Part of a small language model's weights: 9 layers.
MLP neurons of a small language model. Each row is named by its layer, matrix (gate and up: input weights; down: output weights) and neuron, and shows model dimensions 192-255. Each number is 50 + 10 x the weight over its row's rms, rounded and kept within 0 to 99. A neuron's up and down rows have the sign that makes its largest values positive.
After each neuron's rows, "fires after" lists the tokens most often just before its 100 highest values on Wikipedia text that the model never trained on.

L2.gate4:45 48 51 63 62 37 45 39 48 52 71 67 46 41 52 40 49 56 57 58 52 42 53 34 36 49 50 32 27 47 49 52 52 60 57 42 51 55 57 53 59 49 42 48 44 53 51 39 48 72 49 58 51 35 55 60 49 36 55 61 41 54 41 41
L2.up4:35 50 46 45 48 49 46 52 57 44 46 38 57 53 43 59 43 48 68 35 46 40 47 48 44 59 41 37 45 50 50 54 47 70 55 47 46 67 58 67 80 37 39 55 55 42 41 42 43 67 52 61 42 57 71 61 25 26 40 46 48 47 53 37
L2.down4:49 46 48 54 43 52 52 56 65 37 44 50 34 52 61 62 46 45 45 50 52 43 35 49 36 40 50 49 34 60 46 39 46 54 73 56 50 48 60 59 46 38 49 60 61 44 55 46 50 67 34 46 33 48 43 52 61 58 46 30 56 56 47 35
fires after: "\n", " \"", "===", " ("

L2.gate581:61 53 57 66 43 55 39 52 52 49 48 57 42 51 57 61 55 37 48 49 65 32 46 49 43 67 60 65 54 50 53 36 54 56 59 61 39 48 57 39 43 49 40 50 32 69 53 35 54 51 63 62 61 48 53 44 52 55 46 51 50 53 55 61
L2.up581:49 51 35 45 47 52 45 66 50 56 63 64 47 57 45 49 58 64 63 55 50 23 51 48 31 50 55 40 51 60 64 46 47 68 46 68 27 44 44 41 48 38 46 49 38 46 37 54 61 43 72 54 58 52 45 29 38 31 41 43 41 52 63 41
L2.down581:61 49 61 79 47 41 60 42 48 69 50 58 53 48 43 66 39 52 51 56 40 53 52 53 54 38 33 49 35 77 46 39 46 31 42 62 57 52 46 34 55 69 58 49 62 60 47 50 46 80 49 64 66 61 43 57 51 51 39 54 47 51 51 26
fires after: "1", "3", "2", "4", "0", " non"

L6.gate122:41 45 37 53 58 40 52 40 54 64 44 43 43 63 37 54 54 38 58 50 54 59 38 43 31 52 73 27 40 48 47 49 29 58 60 57 68 58 50 50 51 61 54 59 48 46 40 40 52 41 61 47 54 45 46 47 60 37 45 57 38 36 53 37
L6.up122:42 37 64 61 63 46 61 56 50 52 47 38 45 64 54 52 51 53 55 21 48 48 61 56 44 45 49 56 55 47 66 62 44 50 66 48 56 53 58 40 34 55 53 45 47 32 41 53 43 45 58 50 60 54 43 42 67 56 53 52 45 52 58 56
L6.down122:34 65 51 55 74 63 53 43 49 49 43 44 59 52 44 46 34 59 61 47 56 44 60 49 59 42 52 38 56 51 51 30 42 53 62 47 54 58 35 44 20 35 33 64 55 42 57 62 57 61 30 67 62 55 69 30 55 47 62 36 60 44 50 35
fires after: " ", " ("

L2.gate339:66 49 28 60 49 51 44 66 52 70 62 58 50 36 45 61 37 34 38 56 50 49 55 43 38 44 43 44 51 28 54 57 51 56 42 53 32 51 47 44 48 38 42 34 63 43 39 52 52 45 50 58 81 48 43 56 38 72 60 38 53 45 32 46
L2.up339:62 48 45 57 30 38 58 56 53 61 52 64 72 33 40 50 36 41 28 66 55 45 54 44 56 62 43 50 45 52 46 71 61 59 64 30 37 43 47 60 59 52 48 54 40 36 59 64 55 54 49 40 53 58 65 51 63 62 57 60 60 56 49 57
L2.down339:53 41 78 40 48 57 27 42 66 43 53 53 52 41 40 39 31 50 34 67 58 57 60 54 53 60 53 37 44 46 68 48 58 54 36 54 49 54 51 47 47 37 41 56 54 42 42 45 45 65 37 69 53 50 49 53 45 73 59 49 43 58 52 36
fires after: " the", "The", " e", "he", " The", "°"

L2.gate479:59 61 49 52 46 40 48 51 58 44 32 47 42 56 55 50 50 59 44 51 53 46 26 40 42 45 45 47 50 56 39 33 51 64 59 56 52 57 54 63 60 47 39 57 24 42 26 42 44 50 32 56 48 56 45 54 42 57 61 49 61 53 55 74
L2.up479:69 78 51 56 59 40 35 63 32 61 52 55 54 57 61 70 34 51 50 36 57 48 50 38 41 35 53 59 40 60 38 55 59 41 50 27 43 38 72 44 53 24 50 40 36 61 41 52 34 56 47 49 43 57 56 35 51 60 43 39 51 61 38 54
L2.down479:50 47 50 52 32 51 70 60 60 59 57 50 65 55 47 65 56 47 56 47 51 62 56 65 49 49 33 51 49 35 52 42 45 31 60 47 44 46 47 55 48 47 39 42 57 55 59 49 64 34 52 60 43 49 53 46 56 52 48 41 26 39 39 34
fires after: " f", "F", " \"", " t", " three", "ert"

L6.gate180:44 42 44 40 39 70 54 42 48 47 52 50 58 51 70 32 56 38 54 68 50 56 63 41 65 58 52 64 38 53 52 41 52 55 44 52 72 46 39 28 49 55 52 42 54 51 62 54 37 54 47 49 42 50 60 43 50 37 69 53 44 48 41 36
L6.up180:55 66 56 48 51 51 42 49 41 59 42 48 61 59 36 50 40 62 41 49 43 57 43 36 42 49 40 56 63 37 49 45 33 54 49 43 42 63 42 54 26 50 39 52 42 49 66 49 44 47 35 56 46 27 44 68 67 57 43 49 65 65 52 68
L6.down180:48 61 49 50 58 59 38 40 42 50 42 44 31 32 68 41 47 56 50 45 46 58 60 33 76 45 51 54 35 46 37 43 63 45 50 25 54 50 49 54 47 53 58 71 59 47 41 55 45 49 19 52 53 51 46 44 45 53 53 46 24 46 51 66
fires after: ",", "0", "2", ":", "3", "8"

L6.gate247:65 62 47 43 60 56 44 51 40 47 48 54 43 38 43 31 61 34 69 60 36 61 64 46 35 62 53 51 46 44 57 55 58 48 36 31 53 51 47 49 53 46 53 71 36 64 58 37 57 57 28 50 48 48 35 28 61 24 59 58 57 49 43 47
L6.up247:59 64 45 53 56 36 29 51 45 37 42 30 37 38 41 47 52 53 45 58 44 40 59 49 54 49 43 37 55 48 42 35 52 41 57 57 76 55 56 45 48 57 63 67 36 39 70 55 60 50 60 63 53 42 66 57 79 42 48 47 45 69 55 59
L6.down247:36 54 57 32 51 52 57 52 42 45 54 52 60 58 35 51 59 57 40 59 44 34 47 41 48 42 36 60 43 47 51 50 46 51 56 55 47 47 59 39 39 58 36 53 47 49 42 49 54 40 28 34 73 56 59 56 45 43 54 52 59 47 42 43
fires after: " ", ",", "0", ":", " April"

L2.gate650:42 42 42 59 60 49 55 46 57 27 51 44 51 46 33 48 48 45 51 44 51 67 56 57 57 42 25 44 50 64 47 45 42 47 60 57 45 54 49 33 52 69 53 48 31 39 56 53 32 43 48 41 36 55 53 49 36 41 54 60 50 42 55 44
L2.up650:52 61 53 49 63 52 53 45 40 64 51 47 63 35 66 49 46 48 57 43 41 50 52 44 51 52 34 40 45 69 58 48 47 48 56 49 36 56 51 35 62 56 52 52 34 46 45 67 53 43 44 32 48 33 41 35 50 54 59 45 33 43 57 47
L2.down650:29 48 33 58 60 49 41 40 58 32 55 50 46 46 63 55 60 54 47 37 62 49 82 36 46 43 45 40 44 53 35 47 71 47 52 42 50 63 38 56 72 41 52 52 43 51 59 38 39 45 51 44 44 46 43 40 69 70 52 42 67 39 40 33
fires after: "6", "1", "2", "5", "7", "3"

L2.gate686:46 47 43 32 43 60 55 47 44 57 56 40 51 55 66 42 44 50 40 44 61 53 43 51 59 45 35 48 46 44 48 64 51 39 56 33 37 60 29 73 60 42 50 56 47 66 56 62 68 78 48 52 40 39 61 64 51 43 40 49 48 48 61 47
L2.up686:40 63 56 35 50 53 66 56 46 46 61 65 45 65 50 48 54 54 58 37 27 45 44 45 55 75 53 29 61 59 49 48 71 59 59 43 40 59 57 42 36 50 34 48 41 45 50 56 52 62 58 43 43 36 46 55 67 57 47 56 40 58 33 45
L2.down686:59 53 27 54 61 60 46 51 51 55 42 42 45 56 46 47 63 46 47 59 61 26 45 56 57 47 57 50 47 57 66 41 55 48 42 52 65 49 74 44 48 42 69 55 47 63 55 38 49 59 58 62 42 70 65 65 48 75 58 45 57 47 52 49
fires after: "\n", ".", "w", " and", " s"

L2.gate545:47 41 30 43 57 46 49 37 65 52 41 48 29 32 54 17 68 52 45 65 47 46 42 78 46 48 32 34 51 53 48 44 36 51 48 60 45 50 28 62 58 62 44 55 40 65 49 43 51 40 44 38 36 58 63 45 41 41 51 64 49 35 49 49
L2.up545:50 42 50 53 51 68 46 34 52 59 58 53 54 54 48 59 44 39 56 48 65 42 37 58 34 52 51 44 40 59 56 49 47 41 43 48 38 39 38 53 36 63 56 74 53 63 46 71 38 41 57 41 44 62 50 41 44 46 55 63 38 53 62 55
L2.down545:38 38 50 49 48 59 57 35 67 50 48 54 46 49 37 23 36 37 53 46 34 52 39 69 25 65 36 45 65 51 53 50 62 58 46 46 45 52 44 45 43 27 49 45 34 19 53 45 38 61 53 42 41 53 57 70 37 56 52 30 32 53 52 55
fires after: "ed", "ased", "u", " c", "ordinates", " Ro"

L2.gate128:54 54 55 62 43 38 53 54 64 40 37 57 42 45 62 58 46 45 56 62 63 36 59 55 47 42 49 52 49 44 70 43 56 59 53 46 51 41 38 53 39 50 48 50 42 52 37 71 56 50 64 42 36 34 52 35 43 50 36 43 65 50 47 63
L2.up128:47 56 67 35 51 35 44 63 55 37 56 30 51 31 55 63 52 51 41 48 47 60 62 57 48 54 38 60 55 55 58 51 63 67 46 50 62 25 59 36 52 37 65 42 53 36 57 57 43 38 57 47 32 49 36 31 49 42 60 35 67 55 48 58
L2.down128:71 43 49 46 60 57 50 57 48 40 34 36 57 72 59 57 70 73 49 43 59 39 54 59 42 37 31 52 43 54 60 42 55 49 34 69 44 53 50 50 72 39 55 62 62 39 61 54 63 52 52 34 43 33 61 38 50 57 44 59 31 42 46 61
fires after: " F", " f", "F", " B", " H", " |"

L2.gate16:64 49 60 52 45 72 56 42 29 52 54 65 53 47 67 45 65 47 54 48 63 69 41 43 39 44 50 44 64 59 57 45 36 55 46 50 29 41 55 59 45 44 38 61 34 53 69 46 68 46 49 55 51 41 60 31 57 54 60 53 39 49 63 47
L2.up16:50 50 52 77 56 80 57 54 42 68 34 42 58 40 57 45 54 48 48 55 44 65 47 68 54 46 51 59 71 58 50 51 60 38 46 64 51 41 68 54 66 37 32 29 33 62 48 40 50 71 42 52 62 46 49 50 58 60 56 48 59 41 43 52
L2.down16:33 43 59 60 49 44 35 42 47 53 59 57 51 62 45 49 55 50 48 45 18 41 62 45 55 53 64 42 49 57 46 53 65 49 50 66 70 46 45 41 45 31 40 66 39 42 59 40 44 47 40 65 45 45 57 51 35 71 52 48 42 55 59 47
fires after: "===", " ===", " Al", "4", "1"

L2.gate117:60 59 41 60 48 50 54 43 43 58 35 60 42 58 74 51 55 48 45 49 50 48 44 59 42 60 37 72 40 54 39 56 66 55 62 56 50 45 37 37 41 45 55 43 31 37 47 65 39 45 53 60 52 41 50 76 46 52 56 49 65 44 74 37
L2.up117:59 41 49 56 64 45 49 40 65 56 41 71 54 63 53 54 64 59 48 45 61 70 40 67 45 55 53 62 54 58 26 69 46 65 71 38 54 62 49 58 49 46 39 45 41 43 53 59 72 53 40 60 51 55 71 48 43 52 60 38 40 47 66 52
L2.down117:62 45 54 37 49 57 37 62 50 47 32 38 52 54 37 65 49 59 49 58 50 37 59 66 43 31 56 59 41 44 45 46 63 45 48 43 46 39 53 57 74 50 57 45 65 57 67 69 57 55 42 34 51 48 51 37 55 45 62 55 53 63 39 32
fires after: " C", " F", "ro", " E", " comp", " U"

L2.gate211:44 50 39 45 42 46 61 51 29 44 50 45 35 34 38 40 50 52 55 57 38 33 52 40 57 59 60 50 51 58 62 48 35 60 29 44 58 60 59 62 41 38 45 53 51 47 53 46 59 46 43 43 44 54 53 55 36 52 47 44 23 39 33 44
L2.up211:45 42 57 53 57 50 40 54 52 52 59 49 60 42 41 72 45 63 60 46 55 56 43 47 65 66 47 47 49 53 43 58 50 41 56 57 41 34 51 61 64 41 58 52 73 48 56 46 57 35 38 32 46 57 68 44 39 47 34 51 56 53 74 51
L2.down211:70 51 64 63 55 51 65 55 50 30 57 52 56 54 69 66 55 45 52 49 51 73 32 50 38 61 46 24 45 47 46 51 52 59 61 44 60 39 30 43 43 47 47 78 53 47 47 56 43 46 47 49 46 49 43 42 47 59 57 41 42 68 48 54
fires after: " \"", " (", "'", "ag", " ent", "\""

L6.gate41:42 40 46 53 50 59 36 53 40 52 58 60 48 48 58 33 63 47 57 60 46 60 62 57 49 64 46 48 64 48 50 46 43 58 53 49 43 33 46 66 68 47 45 34 57 52 43 43 50 59 52 46 33 44 63 58 48 57 48 58 48 46 60 38
L6.up41:35 55 50 59 49 60 52 49 59 31 69 45 57 55 43 35 50 37 68 39 44 62 48 30 51 53 76 52 50 53 42 55 59 61 37 64 38 54 50 45 31 58 39 50 55 58 50 42 44 35 48 47 39 53 45 61 55 40 58 46 52 47 67 56
L6.down41:53 52 52 51 49 60 43 49 48 45 67 50 46 50 58 39 40 57 53 51 46 39 70 46 50 46 30 57 53 48 62 38 57 48 61 46 54 56 44 53 67 34 48 66 64 34 50 45 51 44 29 63 38 35 51 65 50 45 42 60 52 38 62 50
fires after: " (", "ased", "field"

L2.gate610:47 45 62 41 40 49 52 46 35 48 50 74 52 60 45 47 51 51 51 56 35 72 54 50 48 60 53 54 47 37 45 61 45 41 49 51 27 50 50 35 50 56 68 52 52 47 57 44 51 44 33 30 38 37 50 44 63 57 55 45 64 69 45 32
L2.up610:57 43 55 44 33 47 59 51 51 64 61 51 48 35 39 59 57 67 39 39 45 54 54 54 41 54 65 60 65 31 57 30 47 47 46 43 37 44 41 44 54 47 47 58 44 46 32 48 50 39 58 32 58 52 69 39 48 47 49 52 26 49 60 52
L2.down610:38 48 50 67 61 53 54 37 43 45 56 64 53 57 64 27 46 46 55 59 51 51 46 43 53 52 53 35 38 47 33 60 54 52 59 61 39 52 40 73 64 43 49 41 53 55 45 48 64 48 59 55 63 51 57 60 56 55 25 66 64 47 59 62
fires after: "8", "5", "uk", " s", "0", " S"

L6.gate20:33 55 51 41 57 59 34 63 52 55 40 75 67 36 33 46 49 55 55 44 54 44 57 43 56 56 44 48 48 56 57 44 41 43 61 59 36 45 46 50 49 56 35 49 53 52 48 58 64 54 48 74 38 43 49 60 64 62 68 60 60 39 68 71
L6.up20:61 49 57 42 49 46 51 65 58 49 49 42 54 55 52 45 51 65 30 37 47 62 43 79 28 43 50 51 54 50 33 47 48 51 47 43 38 52 51 47 52 56 46 47 74 63 51 29 67 31 49 60 34 66 53 56 78 51 54 53 49 43 53 42
L6.down20:34 46 43 39 43 51 62 49 29 71 57 48 60 51 48 62 52 48 45 61 55 46 42 53 50 44 69 39 52 46 59 51 20 30 64 34 61 45 26 57 27 46 45 41 66 41 47 52 62 36 45 60 43 54 59 47 65 43 59 50 57 52 50 57
fires after: "0", "1", "5", " c", "6", "8"

L2.gate116:42 48 50 68 53 63 56 57 45 33 66 46 46 54 38 61 45 57 46 49 42 64 58 13 56 52 56 47 48 53 40 45 64 47 62 52 65 46 49 34 62 49 53 51 47 54 36 60 67 49 44 40 49 56 57 51 54 24 81 68 64 49 67 46
L2.up116:52 45 48 29 64 52 44 46 39 45 48 48 43 46 44 55 86 75 50 54 42 40 56 37 49 47 45 40 67 52 55 49 38 38 63 46 52 75 45 56 69 51 59 27 56 39 55 48 48 57 47 56 60 40 35 61 38 44 67 55 75 50 49 46
L2.down116:55 59 60 42 53 51 49 60 41 41 41 36 47 37 52 49 48 57 35 44 46 48 59 31 46 30 43 43 51 54 50 62 53 47 45 45 51 57 42 49 48 39 57 51 45 42 59 47 50 38 33 49 69 58 68 52 33 52 49 46 35 51 67 50
fires after: " M", " m", "qu", "arter", "M", "im"

L2.gate307:62 47 31 57 55 62 56 50 30 57 40 47 54 43 54 59 52 69 42 50 46 61 49 43 69 60 63 53 53 61 47 64 41 42 43 45 37 64 78 37 39 65 55 31 57 44 51 52 31 72 47 52 53 37 44 46 62 70 74 66 30 37 50 39
L2.up307:44 44 49 53 52 77 62 31 38 42 56 68 53 58 61 46 42 60 41 42 52 54 49 44 40 61 46 65 48 52 59 52 49 34 60 50 49 42 35 62 52 63 50 61 48 65 59 61 47 36 40 45 59 43 76 61 57 55 57 43 56 60 50 55
L2.down307:46 46 41 59 35 67 45 44 50 41 41 49 47 41 48 33 45 40 33 58 42 51 46 64 49 46 45 52 36 38 54 57 49 53 51 66 59 65 39 41 35 50 31 46 38 53 54 45 51 33 39 56 50 53 53 52 47 57 25 49 63 60 53 65
fires after: "0", "1", "5", "2", ",", " $"

L6.gate70:47 64 42 53 35 50 40 33 41 47 50 51 45 46 39 57 50 47 49 43 34 50 49 57 50 61 37 52 31 58 61 65 62 56 28 44 54 27 46 73 45 61 60 58 53 49 60 47 60 46 46 32 44 61 54 44 38 53 66 56 58 47 33 54
L6.up70:46 54 57 50 28 42 40 38 64 44 43 53 47 26 38 59 57 48 56 61 52 59 68 50 56 60 59 39 51 40 45 45 57 55 50 56 39 59 38 72 47 56 33 59 44 59 60 45 52 66 45 52 50 59 67 37 30 55 48 43 47 44 44 65
L6.down70:63 55 42 70 66 56 41 39 28 54 45 53 60 64 72 49 52 41 46 57 50 47 52 62 48 57 36 54 65 43 61 54 54 62 47 58 52 42 50 55 48 52 63 65 48 55 49 41 53 36 51 59 45 38 56 52 54 41 46 67 53 47 34 54
fires after: "–", " ", "\n", "1", "|"

L2.gate435:55 70 70 49 48 48 23 31 47 42 43 53 44 56 41 30 67 38 35 40 53 54 62 39 56 47 43 48 55 54 44 34 47 34 46 61 51 68 56 64 48 33 48 26 60 47 73 28 59 30 63 56 56 56 65 44 51 49 54 68 44 39 67 59
L2.up435:59 58 48 48 42 61 23 45 68 48 40 69 50 38 39 38 56 40 46 49 55 58 48 55 43 47 55 42 53 66 47 37 60 65 45 51 36 57 41 53 54 49 47 48 46 42 45 28 40 49 66 44 50 37 53 34 49 45 52 68 51 60 41 60
L2.down435:39 62 66 58 59 58 35 53 62 39 51 57 53 54 60 43 48 43 33 41 59 51 68 41 79 57 57 48 55 54 48 62 61 36 41 46 37 48 39 55 58 37 40 57 56 53 49 48 66 49 43 57 35 47 52 42 35 58 58 46 41 55 64 46
fires after: "2", "1", " |", "3", "4", "0"

L6.gate54:42 36 58 41 41 56 47 42 57 42 26 58 45 57 36 72 52 72 64 47 57 32 49 56 44 40 42 55 43 60 61 47 57 61 48 56 43 40 66 55 43 46 53 45 51 42 55 40 49 65 44 58 56 52 54 56 70 47 54 54 46 55 50 40
L6.up54:64 48 71 47 48 56 46 49 69 61 58 69 35 44 59 63 61 68 53 50 59 56 45 59 39 35 55 63 62 45 33 39 55 46 57 41 51 39 61 41 23 52 29 62 46 55 48 65 43 39 58 53 53 49 51 71 38 51 66 47 55 57 50 57
L6.down54:50 55 59 36 67 59 66 46 54 40 43 47 39 24 66 52 31 64 56 62 46 49 57 46 43 64 46 54 41 42 64 63 33 45 43 48 74 47 50 60 43 50 44 74 54 28 44 54 23 40 58 49 71 39 48 52 48 38 63 47 66 50 37 38
fires after: "0", " c", "–", " C"

L6.gate520:65 63 45 48 48 42 66 49 52 50 50 63 61 66 56 59 75 45 62 41 55 52 60 43 58 41 47 66 57 58 48 63 44 48 55 59 48 37 48 48 64 37 46 49 36 56 47 41 66 63 53 53 41 53 50 43 36 38 42 52 54 54 36 53
L6.up520:51 52 65 41 54 47 43 49 46 53 48 65 53 54 55 73 57 48 58 35 38 62 52 47 55 65 59 29 51 56 45 49 43 49 32 27 57 42 57 44 46 58 53 59 39 59 31 44 42 47 63 41 62 49 47 50 39 72 48 45 28 61 69 55
L6.down520:42 50 50 58 66 53 43 57 51 33 53 73 37 39 41 60 47 53 49 48 50 51 28 39 41 44 46 58 46 35 54 42 59 67 65 51 56 49 42 69 42 51 58 45 48 49 55 62 46 35 56 57 48 47 53 60 51 64 46 45 48 58 60 47
fires after: ".", "\n", " where", ",", "S"

L2.gate48:47 56 48 59 46 49 53 49 57 50 54 67 48 59 47 51 49 61 48 63 48 46 29 46 32 33 35 46 58 47 38 56 55 57 48 43 49 37 57 54 44 47 67 50 55 45 57 36 51 57 41 37 59 58 58 64 31 44 62 49 34 27 53 57
L2.up48:50 25 57 64 60 40 38 42 45 59 48 45 38 50 44 47 52 41 48 47 46 53 59 57 49 44 45 38 39 55 44 35 58 52 46 32 52 51 38 62 43 49 57 46 59 49 40 29 59 40 42 57 65 61 46 70 52 62 65 37 53 45 43 22
L2.down48:39 69 39 68 59 33 57 66 58 45 46 62 50 56 46 36 43 35 69 67 57 38 52 68 59 58 38 41 48 60 61 62 49 55 35 47 59 47 36 49 65 47 54 48 45 38 35 40 59 52 46 68 53 31 49 54 51 46 50 44 62 50 59 60
fires after: " D", " V", " v", " De", " An", "em"

L2.gate500:54 50 32 56 62 24 58 56 57 60 60 41 62 42 53 57 64 59 57 61 58 58 57 47 55 48 37 52 50 58 60 70 54 26 52 51 57 52 44 48 45 57 58 46 41 60 41 56 39 37 52 39 56 54 51 54 51 36 50 54 58 52 40 50
L2.up500:41 32 51 54 74 40 40 59 57 43 61 41 44 60 52 44 54 55 51 41 55 58 43 55 56 48 45 36 45 52 60 62 42 48 58 32 58 54 68 33 55 31 49 55 55 58 52 52 53 50 79 43 52 55 66 54 46 32 52 61 47 52 54 49
L2.down500:58 54 48 56 37 50 62 35 51 53 49 41 51 48 54 67 58 54 40 56 60 45 38 51 50 52 52 43 48 48 53 62 67 37 31 64 55 45 47 67 33 63 41 51 60 51 59 50 40 50 57 46 60 41 48 52 56 44 39 66 45 40 37 61
fires after: " ", " (", "ed", " r", "re"

L2.gate412:57 73 53 50 59 37 47 51 37 55 45 53 51 47 65 57 46 60 47 61 49 49 37 50 58 41 34 44 34 52 64 33 56 50 44 48 57 40 33 60 66 44 50 70 44 42 50 49 40 63 67 51 48 51 18 50 32 43 44 43 55 62 53 45
L2.up412:52 46 62 67 45 59 59 59 43 46 38 76 43 57 67 61 65 60 57 44 44 51 48 72 51 27 39 53 38 41 52 51 62 36 60 51 46 57 59 55 43 66 68 43 46 35 45 43 47 49 40 54 41 53 44 46 56 41 49 54 67 55 46 55
L2.down412:52 58 40 55 38 55 50 51 58 76 52 36 56 43 38 40 50 58 43 47 45 62 48 65 58 36 31 33 41 48 53 46 46 46 48 44 40 39 32 57 49 43 52 60 53 47 62 46 40 60 36 44 46 29 48 68 54 64 58 49 34 51 58 53
fires after: " m", " M", " N", " res", "M", " k"

L2.gate125:71 34 43 43 45 44 61 61 69 53 67 54 39 59 33 45 48 54 43 43 53 50 73 65 48 41 46 42 46 38 57 53 52 56 34 56 40 54 64 48 36 49 49 47 33 45 64 46 64 77 55 58 66 50 52 36 29 54 62 52 56 36 52 66
L2.up125:72 50 86 42 45 44 66 56 50 66 54 52 40 55 35 41 48 46 60 40 36 58 50 41 48 63 64 39 42 40 81 59 45 64 65 61 48 46 43 60 45 42 50 54 52 28 56 70 59 62 53 52 48 59 55 46 49 39 56 44 55 49 61 49
L2.down125:37 53 50 30 32 49 42 51 54 53 61 43 50 52 65 41 50 40 49 42 47 70 41 45 53 38 34 60 57 55 83 52 49 48 39 51 40 41 53 32 50 57 43 52 34 41 47 47 67 58 52 42 48 56 39 35 66 47 53 44 58 47 60 39
fires after: " the", " Sh", " e", "he", " w", " H"

L2.gate665:52 43 49 45 63 42 57 53 43 35 67 40 53 47 60 58 36 66 67 36 50 60 48 32 47 63 38 66 31 63 50 46 40 46 39 50 41 51 41 46 60 54 49 59 51 56 45 46 58 37 34 50 37 48 49 43 57 38 55 34 62 52 54 62
L2.up665:56 65 51 61 63 51 38 41 34 52 57 59 40 46 27 48 42 63 55 52 56 43 45 45 58 42 70 27 54 71 57 44 51 33 46 69 46 70 53 39 25 62 38 37 48 48 52 46 54 60 42 53 57 65 67 27 43 50 62 40 48 58 52 54
L2.down665:50 43 45 48 47 62 59 44 55 65 45 47 62 50 60 34 46 66 51 40 47 40 62 56 61 50 39 60 40 55 59 42 38 72 35 55 44 47 61 58 47 57 56 63 50 41 49 42 32 47 65 63 56 62 27 26 34 48 54 53 45 51 42 45
fires after: " T", " S", " s", " m", " M", "ug"

L6.gate441:46 62 45 40 53 51 50 56 46 38 52 48 48 35 62 52 48 55 55 65 39 45 69 58 46 53 41 62 49 30 50 65 55 48 47 52 48 45 56 42 41 56 44 35 49 51 44 47 32 70 63 41 46 52 51 50 28 66 58 45 43 56 48 66
L6.up441:65 30 35 60 70 57 58 53 51 26 47 42 37 50 38 33 47 63 49 60 57 60 44 38 62 34 47 39 53 39 63 58 45 47 43 63 45 45 44 53 66 38 53 37 61 46 59 54 70 57 50 50 46 43 51 55 53 46 57 56 52 55 57 67
L6.down441:48 39 59 49 29 42 40 51 54 67 52 68 58 55 60 71 70 41 44 48 56 44 44 54 53 65 66 46 60 45 40 35 40 53 48 29 59 38 45 50 57 49 49 62 59 56 53 47 57 38 27 57 57 47 66 58 54 46 33 47 46 39 60 34
fires after: " the", " in", " In", " of"

L2.gate242:57 57 26 50 39 28 47 46 45 54 69 62 45 58 56 37 61 65 45 46 41 46 44 68 39 41 43 39 57 62 67 46 57 46 42 45 57 45 49 53 52 30 41 60 38 53 47 38 46 60 49 33 28 54 58 57 40 55 57 57 44 50 53 53
L2.up242:53 53 43 51 43 47 64 53 47 48 64 59 45 50 56 37 62 63 75 33 38 53 42 70 36 55 58 30 64 45 51 28 58 49 49 43 40 50 55 40 67 50 37 60 42 42 44 51 52 38 35 46 33 58 61 53 52 49 38 56 36 67 66 54
L2.down242:51 51 60 60 48 62 75 25 56 63 36 42 43 16 55 57 52 41 40 51 39 61 62 28 42 67 46 49 57 47 57 48 40 48 60 37 46 43 46 45 26 47 43 58 70 35 66 59 46 56 47 55 47 60 42 54 36 48 49 62 48 50 51 59
fires after: "\n", " m", ".", "M", " prom", " \""

L2.gate324:65 43 55 56 55 60 49 42 42 46 55 27 46 60 57 47 36 59 55 41 37 53 64 75 34 59 45 46 58 49 47 70 49 42 55 36 47 63 46 43 54 56 57 36 52 41 42 55 53 54 45 40 58 47 55 40 42 39 48 44 45 72 42 78
L2.up324:50 71 47 55 49 64 54 42 46 33 73 53 53 53 47 33 43 47 40 37 49 38 52 57 46 51 46 45 53 48 45 55 65 46 46 57 55 52 52 48 40 41 56 46 72 59 55 58 69 75 61 50 58 57 65 46 51 44 42 66 46 59 48 52
L2.down324:51 55 61 34 64 30 43 37 36 58 58 59 57 63 48 49 40 54 45 46 34 45 55 67 40 56 31 51 57 58 39 59 60 46 44 45 68 59 58 62 32 37 42 63 55 36 63 41 51 40 39 43 50 44 47 61 35 62 58 56 55 29 44 61
fires after: "\\", " E", " O", " in", " In"

L2.gate481:43 65 36 49 42 46 50 59 59 41 48 48 53 44 46 51 52 49 40 65 63 59 44 70 53 54 67 58 53 46 51 54 52 39 38 46 35 49 31 76 51 51 57 36 50 64 59 69 72 59 45 33 52 25 55 66 38 47 65 49 50 44 63 49
L2.up481:40 71 23 61 48 59 50 42 61 48 41 54 35 69 36 47 52 44 50 59 64 50 59 63 55 47 66 67 65 55 27 47 61 46 61 50 49 49 37 69 46 43 43 40 29 51 37 60 75 39 64 42 50 45 33 71 46 51 62 32 63 62 46 55
L2.down481:45 50 59 45 46 45 61 43 61 74 36 52 56 60 42 47 63 57 43 48 48 59 48 48 62 49 42 41 52 52 32 49 45 37 59 46 61 47 47 52 58 51 73 44 70 49 59 44 43 41 56 50 58 43 56 51 55 37 51 39 60 68 55 59
fires after: " F", "C", " C", " E", "c", "on"